Weights of a small GPT-style language model, trained from scratch on English Wikipedia: capped logits.
MLP neurons of a small language model. Each row is named by its layer, matrix (gate and up: input weights; down: output weights) and neuron, and shows model dimensions 16-143. Each number is 500 + 50 x the weight over its row's rms, rounded and kept within 0 to 999. Numbers have three digits each. A neuron's up and down rows have the sign that makes its largest values positive.
Before each neuron's rows is what it responds to, as a language model described it from the Wikipedia text at the highest values.

Tokens in structured Wikipedia data: markdown table separator rows after headers, cell pipes, infobox field names after dashes (Power, Thesis, Eponym), and stat cells.
L6.gate962:528552499506496460474509537500570426497458485468411576528435453562552413584518526467379491498551497539501444491515584526461508484487561501445511464412458533492544543413531468525425492477422519588436497427455591490530476493534539445523465566485501399399458568532361346517515539554498459555497392552528446531531510487556323497472437548529492514481397452473487409430463536475516505539482
L6.up962:456608508484540541545590569496544507363528534528455574570433452559501492523468453523427560453411503569498537454491584468536455426559433515423593581525454518538464487500561467431477416506576572489496492445498465552496546503553536478485539398426553506469499571486440454525484481505523518451474573547535431589518417532565471508522537533469485411568497530487500536464448503506509447453509
L6.down962:426495608478481472528542502536645499495506537546443399514510518491527450493552532439530466499507496572502647499504463511496502471541514450630464563421535483652419488532502466419416540450379467483453531533501520547567445500461465493459486536458493501452554470596532476485552497490476568572542530489570471505488497440508534552426562509509490538520562523529492426475541559495483613481449

Continuation pieces inside foreign proper names and numbers, mostly in tables and lists, such as Mé-hat, Jo-bert, 899,440, FT%.
L3.gate193:570548515456525506339493547417567550576544452560523442497533551487465448581501508479446532407510433544579527461540456517530530527430439548516545461561561468477392564536515476431540478577544441429493486491563536488470432466505498475472495494414470498520440551486525556481477530508510548556546563456482573516532535491469584509596497487490538525504438516472546416474560437508553555436550
L3.up193:588562527509494525496469391440524514531437572459526543431480396433503585446458504515493571619465514445495543567532428422416622471473458498510490530394534467429546601474435572474410458462467499571541411521558528492519452515544629455483536501503475470523447569505474492482436465562555515600481455453528503589462497632448546490506488354477492568577490515442418452449484550567487466445576
L3.down193:506365456489512530488454529502374475422497498512533457496457399452495487506483538475395460440458500569505437505466558581528421461532552527431523496427445587545582417525461483531493529491484486487483562457443441474485596455494451480529454508521514517478467419453455515463527488475514459447457531586533480422541544432560429516511486558541501446482532528494464525486568488485435458472514

The first word piece of a surname split into several tokens, right after a first name in name lists, credits, tables, e.g. Per(kins), Mel(tzer), Kap(oor).
L6.gate1547:499430486401488493503464506546449507478533428478602504556537528516437515495544456456457474442518489513568466453476452462442482485607384484416552474538440487618535522600513500547507506485542509432457526546510522486503408511506438480446536476631496448563480516450491465557456537505516494492392534548538488592472472437515525544540509456512497607497424484585467557542468336589563581501581
L6.up1547:481526535497489466563514570489454426532464461504575511576522490559482539487524445441464457527466457505505476559513511531554567548379509563606472555552530458490583490463538522519478521466394413382464424535519557486464470436426354509430548528520588551552558432483515416458520465493447420419572463445459488518478618527530543465472489551568501460495495374414445524538456546487541533483424
L6.down1547:587427535568475504509541534427524466470489470592534554576466519426482506437484450533571444531481599536464483550461427513518538417431470415529596500549500467438506483539536455547581450463505496553589575543498462473401466439523540401410469489543483541495489457390465476551475565619521494468507574574506534461569467557452525438569491525545540441564498483504431459480448467585511530512607

The word right after was/is/became, mostly passive participles or a/as, in biographies: was named, was dismissed, is a.
L3.gate1828:529576503515415464517431547464445486575506435574554487603439538498451532553396421494513534487501479541534407512513505509554500501573476507468473455516459413473458438544614529565535430513482528458502529544463473495499413591543502536492505430511567553502605485521485423519524500446547462424446564601545549481421469387543506514479487562485456409481467529508527493466502537487477486443520
L3.up1828:592539446490473474436443398433588463533486472527529472499495518495472452493440488553494486443510560532532445408457489564511496473539590559509415444507504496503524566469496564513538506480493546435515598472503498491497461593515505486509481507489585598459456430526503450433454529495552524603469561474488495585412502460510598548400552493472563511559497537476452453444491483558469495500591
L3.down1828:451527566475498542571521478540393472499541450534544570425531403499402468425579557495684482472507584375522455450422474463473485534519503506601511544444437471481440457506487478454559642440474461446574510548499560487491467493518478532569471521515411493515513549517542535511479595411576426510528501437399483480586513502466496434453569469541486527508548452529466499493490497470498510513537

Tokens that strongly fix the next one: word starts split mid-word (p→iercing, ident→ify), fixed phrases (United→States, charged with), table pipes, header ==.
L6.gate1609:517444560616459508547502456457455442447472496511503527498462517587535518562529605481550517418515484481451444429568554569551527520480404481429601407584429514451448465510416563518483419505524548515560464557540479532524501432437484434526528549414513477463494556461452443399501496557419510551541443525609416522353536558458467568494536496500532524484512460465527466481503609490455444464419
L6.up1609:462517565530478543553475540476546511456446407429563518525458577517542482555536565480423575466429457456501543507536539469525579457502502518510444535481441533538461496458430490454458472451455527471470472509439459448466468475298404491490578543533435567496440552571493428458495560502607530530539415553505496515517504510454522509458541464626492578524506407422499569470528553537517443571501
L6.down1609:496470471488562507451601592435436470528508478473450589508501435466499491517521516568702467562495514580523570526399411582505523548420497442468451462554576557502511470549474561532411434418501512528613543512491503470519547421545570445473491447544499440506603495534478514481550522543392422531477525492535488567418554539607421488491462503507477460453492531525539502587498511488522550469446

Role or field-name words that end a label or heading, mostly in credits, infoboxes and table headers, such as producer, Head coach, Votes, Total points, and the colon after "Producer".
L3.gate1898:534548480459552478464457484622551453470367508517496503469434610483552493548611486519441467449515492543510516481575586499479490466523505554544519487484435472467573492572491542516507464442504475551456531428568529461498422460418491468462489444554623473494470529451497502489488536520423500466527427549565555511455486592521468468479526481457364587499405427494428515573600411531548450547499
L3.up1898:548555485511511483521418445403415493435594497494553498492485497435526536521522493514489451427462484465544504538508459575524576472460539495536400454504468496567420416516497518516483461524433474571496532513545475466573542593456466532579519563446536423540446550530418499485555436471526562482453528581489439494429463501500536613481357467492477550590506550530469455559474551521528471484535
L3.down1898:471588579442489435477455547542624410522498472540537515463499507518532516514549489515444541487462397478516646488637539519426556559517471487436502491475482483465464455492457480466427418508383590508477546480570516459491519437471494445535573492474459474516492523530476518385552487520451465496517513603524562475498482548510525592455433452576506549562541518508435459566598460564515483472445

First word piece of a main verb split into parts, right after its subject, adverb, or conjunction, as in acc(uses), s(inks), st(eal), disc(overs).
L6.gate1631:442517507438544624534547501520447570474455521441541556424514581500577537557463398448426424435558488555475521513389500449549460566531497525498531561519444482425447387430565603522463513486514558525495562474534510425519494406511506484500522515544622467538576586549483510513560406528538489543463477463488548543502511550464541478591476461435567552517505541546465535560490467558475552492533
L6.up1631:509362477517480453494549429484482471472520508469422499529521533439572512407478553420549553527554512519497461462515474482520660398459474470471516496491470469542509526549426477526490490525502482588598463605450446513460508443504538503584520518480519475558501538429483562493490534505497632514529497512444478470499538534514416450509431528509536480429542341460498496543446490456452562518489
L6.down1631:438518499568510597522549474490416474516580543446570500402498606557525535522499462554501448457500464472580484474379553460475492568485558532510519615501529587448458484464522588459458594489531464539556515460526590438527479452546444510460493516518563557540612531537543492471567521511432528529610491407542546542473506543432540489494530509434518529466441610568497565553444549626511539502480

Tokens in section headings, infobox lines and table cells, such as heading words (Schedule, Biography), line breaks ending infobox fields, digits split by . or ,.
L5.gate800:491594631505513556574531611490498351472506527504590475589451545487564432437502505471516534499475464552409485536459540501455506441513420470515524409497549474507412552495494494465499397491424561545500496496481564588421463561479473482446484496493491535527570486521583532526477399581422458407399490472496487584417472517576495516579512421609517524382563512415396549461565525473557511537518
L5.up800:490474589463492500524485547570468425499503465584562517494458535464480438457526567481506543456524525467460470500445515627491564440468476511461449447488536532543471556446566546493392398394557487479512531421481594541521420543522477513506479509533410538504530518544563564605508477582425499375501449533467448581369513517510489416501517421609437499367408485517465523443498504530656560563463
L5.down800:621408425474479559430509495387515525467554493411384531398508472469487497605490494527611496490552524598579486422510463463549523473458640481532536543518494530482505498490464470419466569504550444538551453459439455432506480471606534540444509514450561575442481554480480487464470540433492540544544445449506500456477505477524495514483447526421485565518507541464565465535492543562435521527490

Fires on surname pieces and on the token right after a name, like 's, a comma or "and", as in Strauss's, Mé-hat, Grunwald,.
L3.gate1549:542504538469576552488492625558526514470418438492506501526549506497464460451465372480451568468500493469506522421513481433481553401472490387496512585564447516491477497526503493504526512501522534428494446513557591458403512521444477466485500381509497507615550457503432480444528451462488474533502483523575475574528529613403529575487507492478474528461500454571502492448482347497542597498438
L3.up1549:511464533594564532557451562429486436564499426480516526464504534449501507478448458446466575456489508481511444522472513494441552566547443478489491525497479491442560503451418558514520511464513464511462438523568496427542494536555508420487530353483454593490531476542506510539424504462506479519502444497574457454374554458423541513432501469395365556475562426500439479421506454546539586558543
L3.down1549:382488520535427475558470419564483621531507545437535482444496578509492481557520458525586505514591563535476478446496479517528422446490501471525451384586462512526508507510513511463461420529544519456487600472463408498415454505510561534522585510487450504589549519480554553559486414465463497573563517405484609402591504497478441495536345440437566385477519517456502455417469496523556494425489

Subject words that end multiword institution or journal names after of/and/for, such as School of Art, School of Economics, Organization for Security; also pipes between table column headers like Votes | %.
L6.gate291:520498545466411577540453572461462445484530514459526548510416480566496523526497497502398527569475518587497411527438384528442475494530470502443561551454498489516440415587444587510450416628382437484447542483523419428516465478504580538478511436522511566551451457387452481547495482540456460425499546585556499547545506500499500459479485555515495495440481375571569585442523491464472423486443
L6.up291:521561436472432690575472523507470454464417533502472475493498490577527530429407418444506452541485484521493508572465508556435495527462426438508538474542556461455513430438477595471612537488464554447470538525505437408472514478519540464486549537419531507545593539492558476507428468518442583407464437484602502470456514536467546470560432471501459448541454568492528515434528484556492431557485
L6.down291:471413478501476532481485473570486530498542476440493619542518450571506474540484469470331566353539460577441509455441418485518492440638535475482542473581504548507531470538448503538501426505625511574529565517541583553479556520492579397487541414518543485516418497497462511462564512545459548466469534487535510517431499525473486659516515602408499573453483399578529449465486577446472576544529

Final plural suffixes or words naming groups or institutions as actors, e.g. Oir-ats, Buckey-es, Prussian authorities, the government, the police.
L3.gate1087:541422512469567421573503495429492537541458535508443487502348502565563481546526453499439537458475454665449502497545481384496448480532497530515443544476528578542462473545468419504628451532487464523522474524462473461538455597506413596526468519450433438388457610495575463509567498463455447512511521493516446520502505562416513491482498515510495511482525404411509567583530554437522569521528
L3.up1087:473466524502465436451414388385502553528494464445515474496499448460521530540507494481501514576506604498544491476500474461348480607508521489410414484510593524551606479475485495525480523506426495600511516573487417549528509519550491469551510451440510410525478549564532474475493453484519467467489526467537524502474497459536566556571521577479475513496553488528479527545539475568528527505558
L3.down1087:507449523559572522444474496497504532493410450525493508499437501557476431553602523461613518486504444465567447471526479573517463523455540495511502428582585534445456499489508533420450596452494581486639451498531447480464550468502459524507479454607573508453520442527504537534513567577547474536489524402543383513434473462442520588475566494484599505539460560580583581527396463574483505538423

Final word pieces of wiki table column headers and == section headings, such as Source, ±%, Filmography, Surface, Ratings; occasionally the eminent in eminent scholars.
L3.gate1075:430555539409536443568492492501518490468415496566556593486485509611527397544509509524442518455518427424574470446511570542526506481514523441463464493474472520543520454488512517518490347483488553507471527412508476442498435610425460481435448422525515458495564532630452465490552492477479434418522483516508552479558547463511492482484507539557545558493386542482504500457532403537463524540522
L3.up1075:523539480584598382465570512509488437513498497515538482538504495503513468480599475539485480534553499508525452600562577537419577536511450479431494479504470526453619512484471428516526448532444475547477582489527426485526499537454401503478544578594483546429493475523451520454495472494503574491521498438503544578525501523462515500436562602556598473466436424454507474570583572467578452552489
L3.down1075:489603530532446547576463523540567396592567504556502503494471441517476433488621399486505488540486528496508530470597442587464539443536483492535488466453480558517517477469485581429441453525442567494438563382567395509457587506462497462496598514544449523402554413456529521572487528519489511564445479521520479559454512499502467468523496551479542420399630438581505490566426523489553460467475

Row-starting pipes in wiki tables and track listings, colons and dashes inside titles or times ("2:47", "Nosso Lar 3: Vida"), and assorted mid-sentence words inside quotations.
L5.gate1832:554571484416551569579502491500487515569511477668503513430497525500463475418571507528505537457452504490506511506505509485488491407482527509506550513441522406614510524519488480483491431485445524581546552524534510515448525443379466512480430490515551465473497425410539438559577516492476451464460460513500512502518470547362466497445486387465392542542486494433482598545468509504489481530521
L5.up1832:542490447534474499465481337562364485513514543442523519519450528534470528506526607538538642473453432514509473556504467568534512514519502471515416500482522484563456499472537501605479501497442497569428546584559417576511555521492526619491512519566436502609506500548524520571418575495538546495480478485473561567457388458504572509448422554411481550608511565533421453520498534428534389538507
L5.down1832:581506495535478504466495541430495458488458425519482503524508530547564505592490482476498544549606452520471527569407507474514434516482467552422436466528517491490468476593556468491574473532535495482452548420614534497477548468498488474516473588413497506470546566458505502395494518612511561578597525489474559437581464546568555533554459516462570496401517605354501485565446428561532518526530

Linking verbs and commas just before a predicate naming someone's role or rank, such as be, became, remain, is the, and commas before appositives.
L5.gate723:484452484508486483462437511444510460471523448461454529530518512562434476537421472433462485557452559470512474445506541372532480477514575476458471454525515536507502385562527491507443491498533608449474535366571426453536481552555523551562428524594512477530545518447514455515535462603506458536539514583496564441428416404538547454587586473466525509537467534507547579478621539521536537473544
L5.up723:482537491534418476460572544415625465593494510546415529496500467565452496521540524396522440562448528473455493516569509480581489516453540467540502477457460601471538542457567528488486519444471530562502472400549518523596482533546398501546487569573509508508571507505540536506556432496495503572637482617574510479441597457537515464547480543532539456500477559501494541421556626454520595520552
L5.down723:487495545450471546525590566481514464526521460572471548541511451529611427459498494486559438412504457533456481461477522548526539491484468531552503548490471543545525579425439488434508486489551528506446433500557553481523490458396442448425433484519400486469413457533468527529549498477412518493527505584506552477499578505487465477544546459570476516465560516474457458474449512449537484547500

First token of a column heading in markdown table header rows, e.g. Catalog, Director, Broadcast, Photo; more weakly, word pieces inside capitalized titles and names.
L6.gate1728:579486441546483509513478523487474462548421480507547558468435534493478474443482461440495514564404493591464533552558525493525614443453440470539556411510484488468527452532442541458440420540408443502481473571483488520492350484530524521484470436577531480510502544494443541489541559499456482582450512614511458455472479450447502552478537557428464439544435486564502509417578519431485456476426
L6.up1728:563581530493524545585558504504359460400393449438532509462520485501499505501531537471544538556495512388554480512486537514453589545462582471456525488534474526485463420499499442488489484521415504493512619469413453485458516438467467584451494539501574493556537490454386550477614475515483459476391483456510580578421497640572512516463470530587484506507531453530552483450560508490553410493463
L6.down1728:514446549468425537477484507510389471508529551536504532457539522506481469563419484548561492593482426547395449543558456433401490401531389533488528452537511500517511549552573533596548479479493470617599496501466572475569475551513424517566536474543493514496487430555544498458528478504472493518476436468516491446482520458525507519520588536453459492521463509557570513627541506515532478521496

Last token of adverbial time phrases linking narrated events, e.g. same day, following month, that night, final year digit after "In 193", plus "as well".
L3.gate2023:474510567487487579522533528599474568548475497600392483554510463523454464429519480511482491421524485485487494462389496517523562406513467456529464536499415534519437461545486501506487411490562496524474471502451541523544386487527556534487468474576542453519608485548456577498538505411538445572490412421581521463508505515509542497460503526481506582471518467440509487514450530569519511433463
L3.up2023:505462506480560518523508506530529411435507575523486458500456581504424510523523494433522514491424516494539547499514473515453501409492578523374532505560584530473487591581436510476390579573635483387560488430515516465521509489410442395526470413463433411505429463519517518555479475589462460529475518480513502560527555449502495450477550442499539447554351562609569471472481386483571554573490
L3.down2023:426493462501507476512511609501521572525560414474465539446495456470534518378483458418544507514444500488515541531457418559504434526496446507524525485536407505448550498460376446492491395441449494471543493427448522516492493473509541458489449517482462448542521516532567454506543506517563422490502448437611582431532500463522528481584398540596586443498529432433449507513470540551454478487467

Connectors right before a person's name, such as and, &, commas, with, or table pipes, as in Otto Hahn and, Liberal Democrats |.
L5.gate369:565492554438568491462492498545438538512409497470537497491502557505501477464489374476487489515472475566461495469511523499430637487551398557547512561432403527456481491520558461458479531541496602540480627532494484452457469438451476469454574500514550620570541588562539431614494524448596507548583376570397562462586505429427498526554405537476513578578510508505479536507440411533467443501516
L5.up369:563589492414461537501417496394424523535428490495551465516491541460348563414539427467501441369444559578471520552469473534481444508561431482475415437472503547475448458529482547503503431438468489552505510559556463413559462437503469542424477424509565527531538540460529418481428449504440435473469466551545478557573554572444499536535494530451454542554463524515442517564569534539529447594438
L5.down369:491453489482529493464484455555431488491565464479390395504455509573612531544429566538697560553623486492401518460495549525444510474467453610504498537493554459537463469527564507414401528551496566454487518476477508510489473476504506521498515579498563487565524546565620409548477561468484508528505396527397580442468542462445497546552447440581420542570500548413542426476508507544543418482499

Word pieces and articles inside French or other Romance-language titles and names in English text, such as La, Le, de, -aine.
L5.gate828:549598528545578522538478450404505547406560439476564475525508573370574500530522423412461476539502452469506532496534510586550555471514500477532389414494508428511467501493557423448416450512448600476498407342486469411485447531449500525499500516506474470576451541504539448491452546511548525537493553500446522581540464567592490546523470443498595590477489401439475532520549500482462561492596
L5.up828:531563480514525524442494545450503526521555507480559487552518528455565464465475406396491459574571538545443458615485468623493587461479540518478391488422542480494461510561580415503511487454467509482496464487452457427488467521405485570458504529460459503612440504503523556490416472484551523494525582485474484587516523548570475556465473529505568553430522436517503502440437451533467422464462
L5.down828:514555466430471465470485557519511471576536471590564475510555517531507382488544451385587430475514470502531409488504463474515576506466603463550458440472496595613442504538471464547647500417531460458443489544390488521469448546469458598417570477362516523524481539533519522496396506461561540461507553525483469492583513439569514547441441545463546478532520522530529453568511462512520447503490

Final subword or last word that completes a proper name, title or field term, often Spanish/Italian titles and institution names, e.g. Atlét-ico, Mathemat-ics, School of Music.
L3.gate770:604562498437564552509457433473487510526512565572576555519492484514478585551530549535480550470498530450526467531598387509555448460485538554501432504541550438455441535464467432471496464545544460505470453472532432478509499470408499489480430420525643487492484480442507548648463502446595491514462525384471495553490477349479492512503487511591559524460458506503427468581482516431432513467430
L3.up770:504386504499488557534495496477484550489487436492386493451460489504513435466512574505479493409517485484525451556472432484485530527546513565555529469529475565595564459509515585491575510482496554603528513470535456449505533570521581502397496460451519517521510552513521527506511514535529551498535435494528499466616465516541467621393460528500494518477498552479411523542434454480463474470516
L3.down770:454545552465510431481452451547499561473553476502531540528544540528528484550426448518639533519457552467500529503479580529531451421480468458424550523580446374509493542476502502523517573488467501478563500543371439532530634469536450481481499528503575455520475498460465442455475450512486549556488561494480514453431526529497538385513493463485506422455527551548541485539493469497513472524389

Tokens inside narrated actions in plot summaries and history, right after a person's name or verb: tries to escape, Grayson goes, attacked, agree.
L5.gate1720:530568534530504522519468506647511489575404482495504487441528551495453483521571494508510537472520416566518574531439434372517452505617529519513506566455468468560437498488553464416499524518501544512438470388537505529474486480509561542544499569528625531490427532509514550511587430441520431501528484484541427426440510496569521477493516555487523471495389611550564539473535580597476555464534
L5.up1720:557372415489486457556456513483460527489530540510467530497471527444567490578528367468456411455561615625529480340509458503491501536441497563468547463553439466629484523601514472479514467511557555454449448522461487391551447538522475559446533519484496528501522517587463511480485514512468473510429609463423496539508635480498513435522530460481445462451500566435513329576522492587446497505522
L5.down1720:459410510435422445461407557569477564567562444559478607525402424497519523465488458546509575548473398575568533494397456452477604587468453519499343536456479557448487541523493630483437546449485435510504525486395506509538482482458501433570536600503552532519528508531508483444488583445475487514583511588542524521466443535511495588469521501565543468421427596567568438525494516557493561484497

Early word pieces of words split into several tokens, mostly technical or scientific, such as l(asers), d(ianion), ext-ens(ively), R(onnie), plus = in SMILES strings.
L3.gate855:558483513556523528473544517544509535412474535352508501491458480508553469445478540528489425496514528551508532464480462432504540526469483506513484494418417443486509473494531536524539475507420533490508518515477446470480435355456578573374382450492491455572492619560450459450502555478569488488496478505504505444541459541538455463519471537539523579510420431554539539478512552506462413509434
L3.up855:534545536398442469533449532513476559521466485459546510572444377518628474483412439571508447419535524507523460527486509515523539451518499514458464467397528452462493532465486564566506603501402592437468515463456508527472467474460462508504532471509515486517609623471543442496497441467493434509544413513486560438543435482455423507523486528470499459502530482466496497406516475515442472561457
L3.down855:473561505531511460484566442582527492570578581542525521480563597546480439552530567492565559409480429603541491531465462489526452535535434473520509522573620518478537462600465520410481376463540497514496409504518448515599489530434556470585485540498429552487515401576515535528464515496572485437494543450564378559474526503498490543458488513552469392521506585491507512521523570514486486514603

Word-piece tokens inside personal names, mostly non-English (Italian, Spanish, Turkish, Polish), such as Butti, Olivier, Jumblat, Giorgio, plus a few mid-word pieces of rare words like obliquely.
L6.gate1009:562501473486501496542506456556510451526387522500505464490548460530483513497516537465498429519496495433502427472503425507586434528475449574520435500564420459591473500546500465524501456502509560377465571527441523545510509471418514444334534506524462437533515577467522502518482549391563506533479534458558471491620517481463536483562477433525491629634512542422473497435536362521556457489505
L6.up1009:496500500484504387548487512484433594526525487469577466472515529471531479465483459540507523506529507513489528447457418515449567548545435431500483385478505534563552429466468456394496502496539532465490471521449630471443515597596514542515458581472549444436492411409441538482416531529469443457509513519516467538371522635431515447597578519409438476418442523478590403504524512441457466466523
L6.down1009:484560507548588474453469487575467471454453492573547706493479593462418525525558479509237523457511537488458381508467555530483492502450494424573507516556564411550561527509480464540475460530488511559550503514488517446567456538450402429437543445454432407518529470474485481541477589543500534532528559521589597430602472477402494503560477552495497396457502540485439545532497497542521476533522

Mid-word pieces inside non-English (mostly French or Spanish) titles in filmography, bibliography and discography lists, such as j-ours, ri-en, bos-que; occasionally table punctuation like a colon in 18:00.
L5.gate1278:511572569438495601465510511501500611516481476525535576505487530470371521467558430444420476515543534550529425450502429491526514437483466466532455461473563408587421447573595402461547489486536649477519401490445527392578470493407500538455508477492518433548531416480456455484487481464532509468434497505489531478542488522525479511536577463537457431480451440569499499546410473492442567453583
L5.up1278:425561483554387480487534469479496396517529446503429530484560536492455474546507476453508462501501528402510503556457585487438539499495580549512532416463545366485447533512504530403503479516477480496487572451435485535515524525488495477550502442444603493401457469511468451424477537608449439577574497408413600544435561568483529477453664491467552492450522549494414557443548613386534502518500
L5.down1278:515524505434553545523480531498566500548491561483541562489492538451445513446532493486499548434493552599532461495573412376559544499450455398618575470542520508599537525546537499556546517529494585398538376503488531456517464522394494464468507555426515503586572556509453487536499532430501516471509517436466504478612483525516475476475497505543507474547501468541508494554476458391509538529538

Plural noun endings and the next word after a plural noun, such as "kn-ives", "squad-rons", "hors-es", or "who", "that", "were", "are", "remain" after plural subjects.
L6.gate1571:612423554494610413529514529536475498509512460438475596515442516499500542532514414454488460511463469568549560591495423405531526509536502469481438484508522394492478455447480462511461509530472523558458611526507408509408506554587453525477435503492387441495398530478420534517535457571482450637452581478512465540464493481448498541506464498441524489553470470508525499538492496445396529448490
L6.up1571:593479508488568517540498407501411489446492443523412504426508593538458450443457507464499595611462480478492427460496393431552509546492548459422454555504440496528421503447498503442535528506449502474472549546521463484505543445502475500559444514490580531502497566452499647453525519540355521614468567485539473578542494444541514564492483447481521443540517400560439537556486512515429468491517
L6.down1571:435482547487528527537425519556436450455499578448474498473530482502504420517477436434642509413539533440488523503420537478513476535462465521499517414507539463517498501515590628428532584531442517583530523516473479611550512511521411497576495423520495514409478585583485408651540535556523463569512527486466525531479544565534482542633473505552460451490346450404541535584527406415557533492540

Plural nouns, usually their final -s/-es piece, often as subject before of, are, were, e.g. cheeks, knives, leaves, whales.
L5.gate1699:504381455524623404532395554439449484541428496554505543454521523501428505520488433474443488574458541535447539494454469482503543600514588523410412534479507507531440538503499517524534498488441486534523574528499389475491503520488415462585345491505540424414531580503456528441538468519523464569418489470458505643489524478515503510424544408498429519528475363535429519515482517517545468529549
L5.up1699:493431459564551445563439498512491457496455576417499543468555497482543577543521432509450414496588531466452493495541486509507532547529483583480383551439508530453573559465537503480438469500458510457493559560471442570449531558511447531556461479432477468494511517564531567515441479518498496590514477443467387660460471546475538512509486484525479470461508382516509512506430456503490517498521
L5.down1699:545494558465588468479517431427524466443524543471485528506545414463521545588530465391607498498531515467478519571456493463575500568537508456510522451499583458552476510504596538433498516563510499586491544559482412565481500420433430549503527448529571460492325580532593489477460490656506456526527463453480460496451507505443495585502463571441476414474434520481472464545446519464481518449556

Mostly first word-pieces of verbs right after a person's name or pronoun in biographies and plots (prom·ises, rem·arked, asks, threat·ened); also inner pieces of surnames (J·ot·eyko, K·ory·but, B·ren·nan) and the space before birth years.
L3.gate1401:510417560450469504481509477561378550509512473462493490369471571485457449555549448581470506508547493614487399415415551481437393482560521500455465534492443470610448456534588447534534527491435476447424502383479540432496470475461403463513457528508502510448492551500459502547566478474429557480454490534500510471480548430457515414569514476535662554509386515527527489468516412634511570521488
L3.up1401:518513487383444619552603459510468571510511478519512507438505481398512500431596464472475472539654527549403481474428478535471484547537478509414554573449527465521523555513518500499606505417505467496482493486498469497511540476475552414520488557546500473434406562434522489519425480501502577482441456564513546511483547483471502526516523493534601467556480458566496428517457397578525580554483
L3.down1401:471599416507543463579516567544494543523513483410420575527491466383547533477467567467499562495530525508508619451435498540473483594461402444544560522527470611470524452535524623485531509463524504575592516560463413537496526482512537477505504540517501522485420388501465513453407530511548447483455523502524495504496504560463537575536451635548454474501600514489543550506451448439518528524522

Final digit of a year closing a time phrase, and the subject pronoun after it, e.g. in 1971, in 2019, he.
L5.gate236:414517517489483453426526569533481487575492478531403532499526503587493467563499465564452498468595444611512505411497513514392555559549516555541516511585520480375446452475527475443508480499553577530483390476525536453512455490578507530384483490559481472500423468544491581548523453495497487484489606572534417589536552503502534486637500549514451434510517436477502536498485543533489490492439
L5.up236:512521546542427514422465574433471547613530450488459541498546422437508525491561576545435425528514425513369538521512520414537439564558496555578553417594559559447518460555450516525559540531573450564541496457496444552576456478601538476629499483536563517555554475414469461573537483423497473439467497535608441434502506468513551539453535533485545472550515448408497513548423574393487518536477
L5.down236:524420540485576499471491546448565513474535514534486518568569475421476445521461463523437457472556578423479513526490434537561533554546530432480508473561497527504489514511507574574541482577600601472510508484511566584524504435543489628563440448460425460462466460544534436541552518463484560609446460524459577481482478561456561429520433435507584499453482504510502450490502412464490539556526

The last digit of a four-digit year, split off after its first three digits, in biographies, sports careers and history text (199-5, 202-5–26, 196-7).
L6.gate140:492541580484389557529396577556513501483606360551559538599578427453459453485442442524470496429423496508562429521550405543579581467573521520544473422567545480464424478436493475546438551440482556488513386511471484574497502557539536535535561503490478527488500519581466522569601453464417487473517534613511446590561510402504504400454543512545451519441547507540408562487557491539511438426506
L6.up140:505515502456475479499470472504537519628548447480561563547495499452479487464556454485443467498519487504513474530493560448483603423519501426479479535543492479354536462482464472521562555481455500573560473516500579522454431475515541519458509510442447552473522540484495525541451505442397523494473487445513510513616476454457439468457463415562495460526452509538501428511450513608489438491585
L6.down140:437529440500511460471541456545413437493492540402466575536498608425425552561508479532546414461478465429506496523506426527521494498466487497496536621519445489463440620496473596405387530453499460405488426539458520407418519464493498460477449485501546573471405537529525535555491592534577484548523493513433547496385416517445503406510499514484513492438482452482421590523507664460531480432447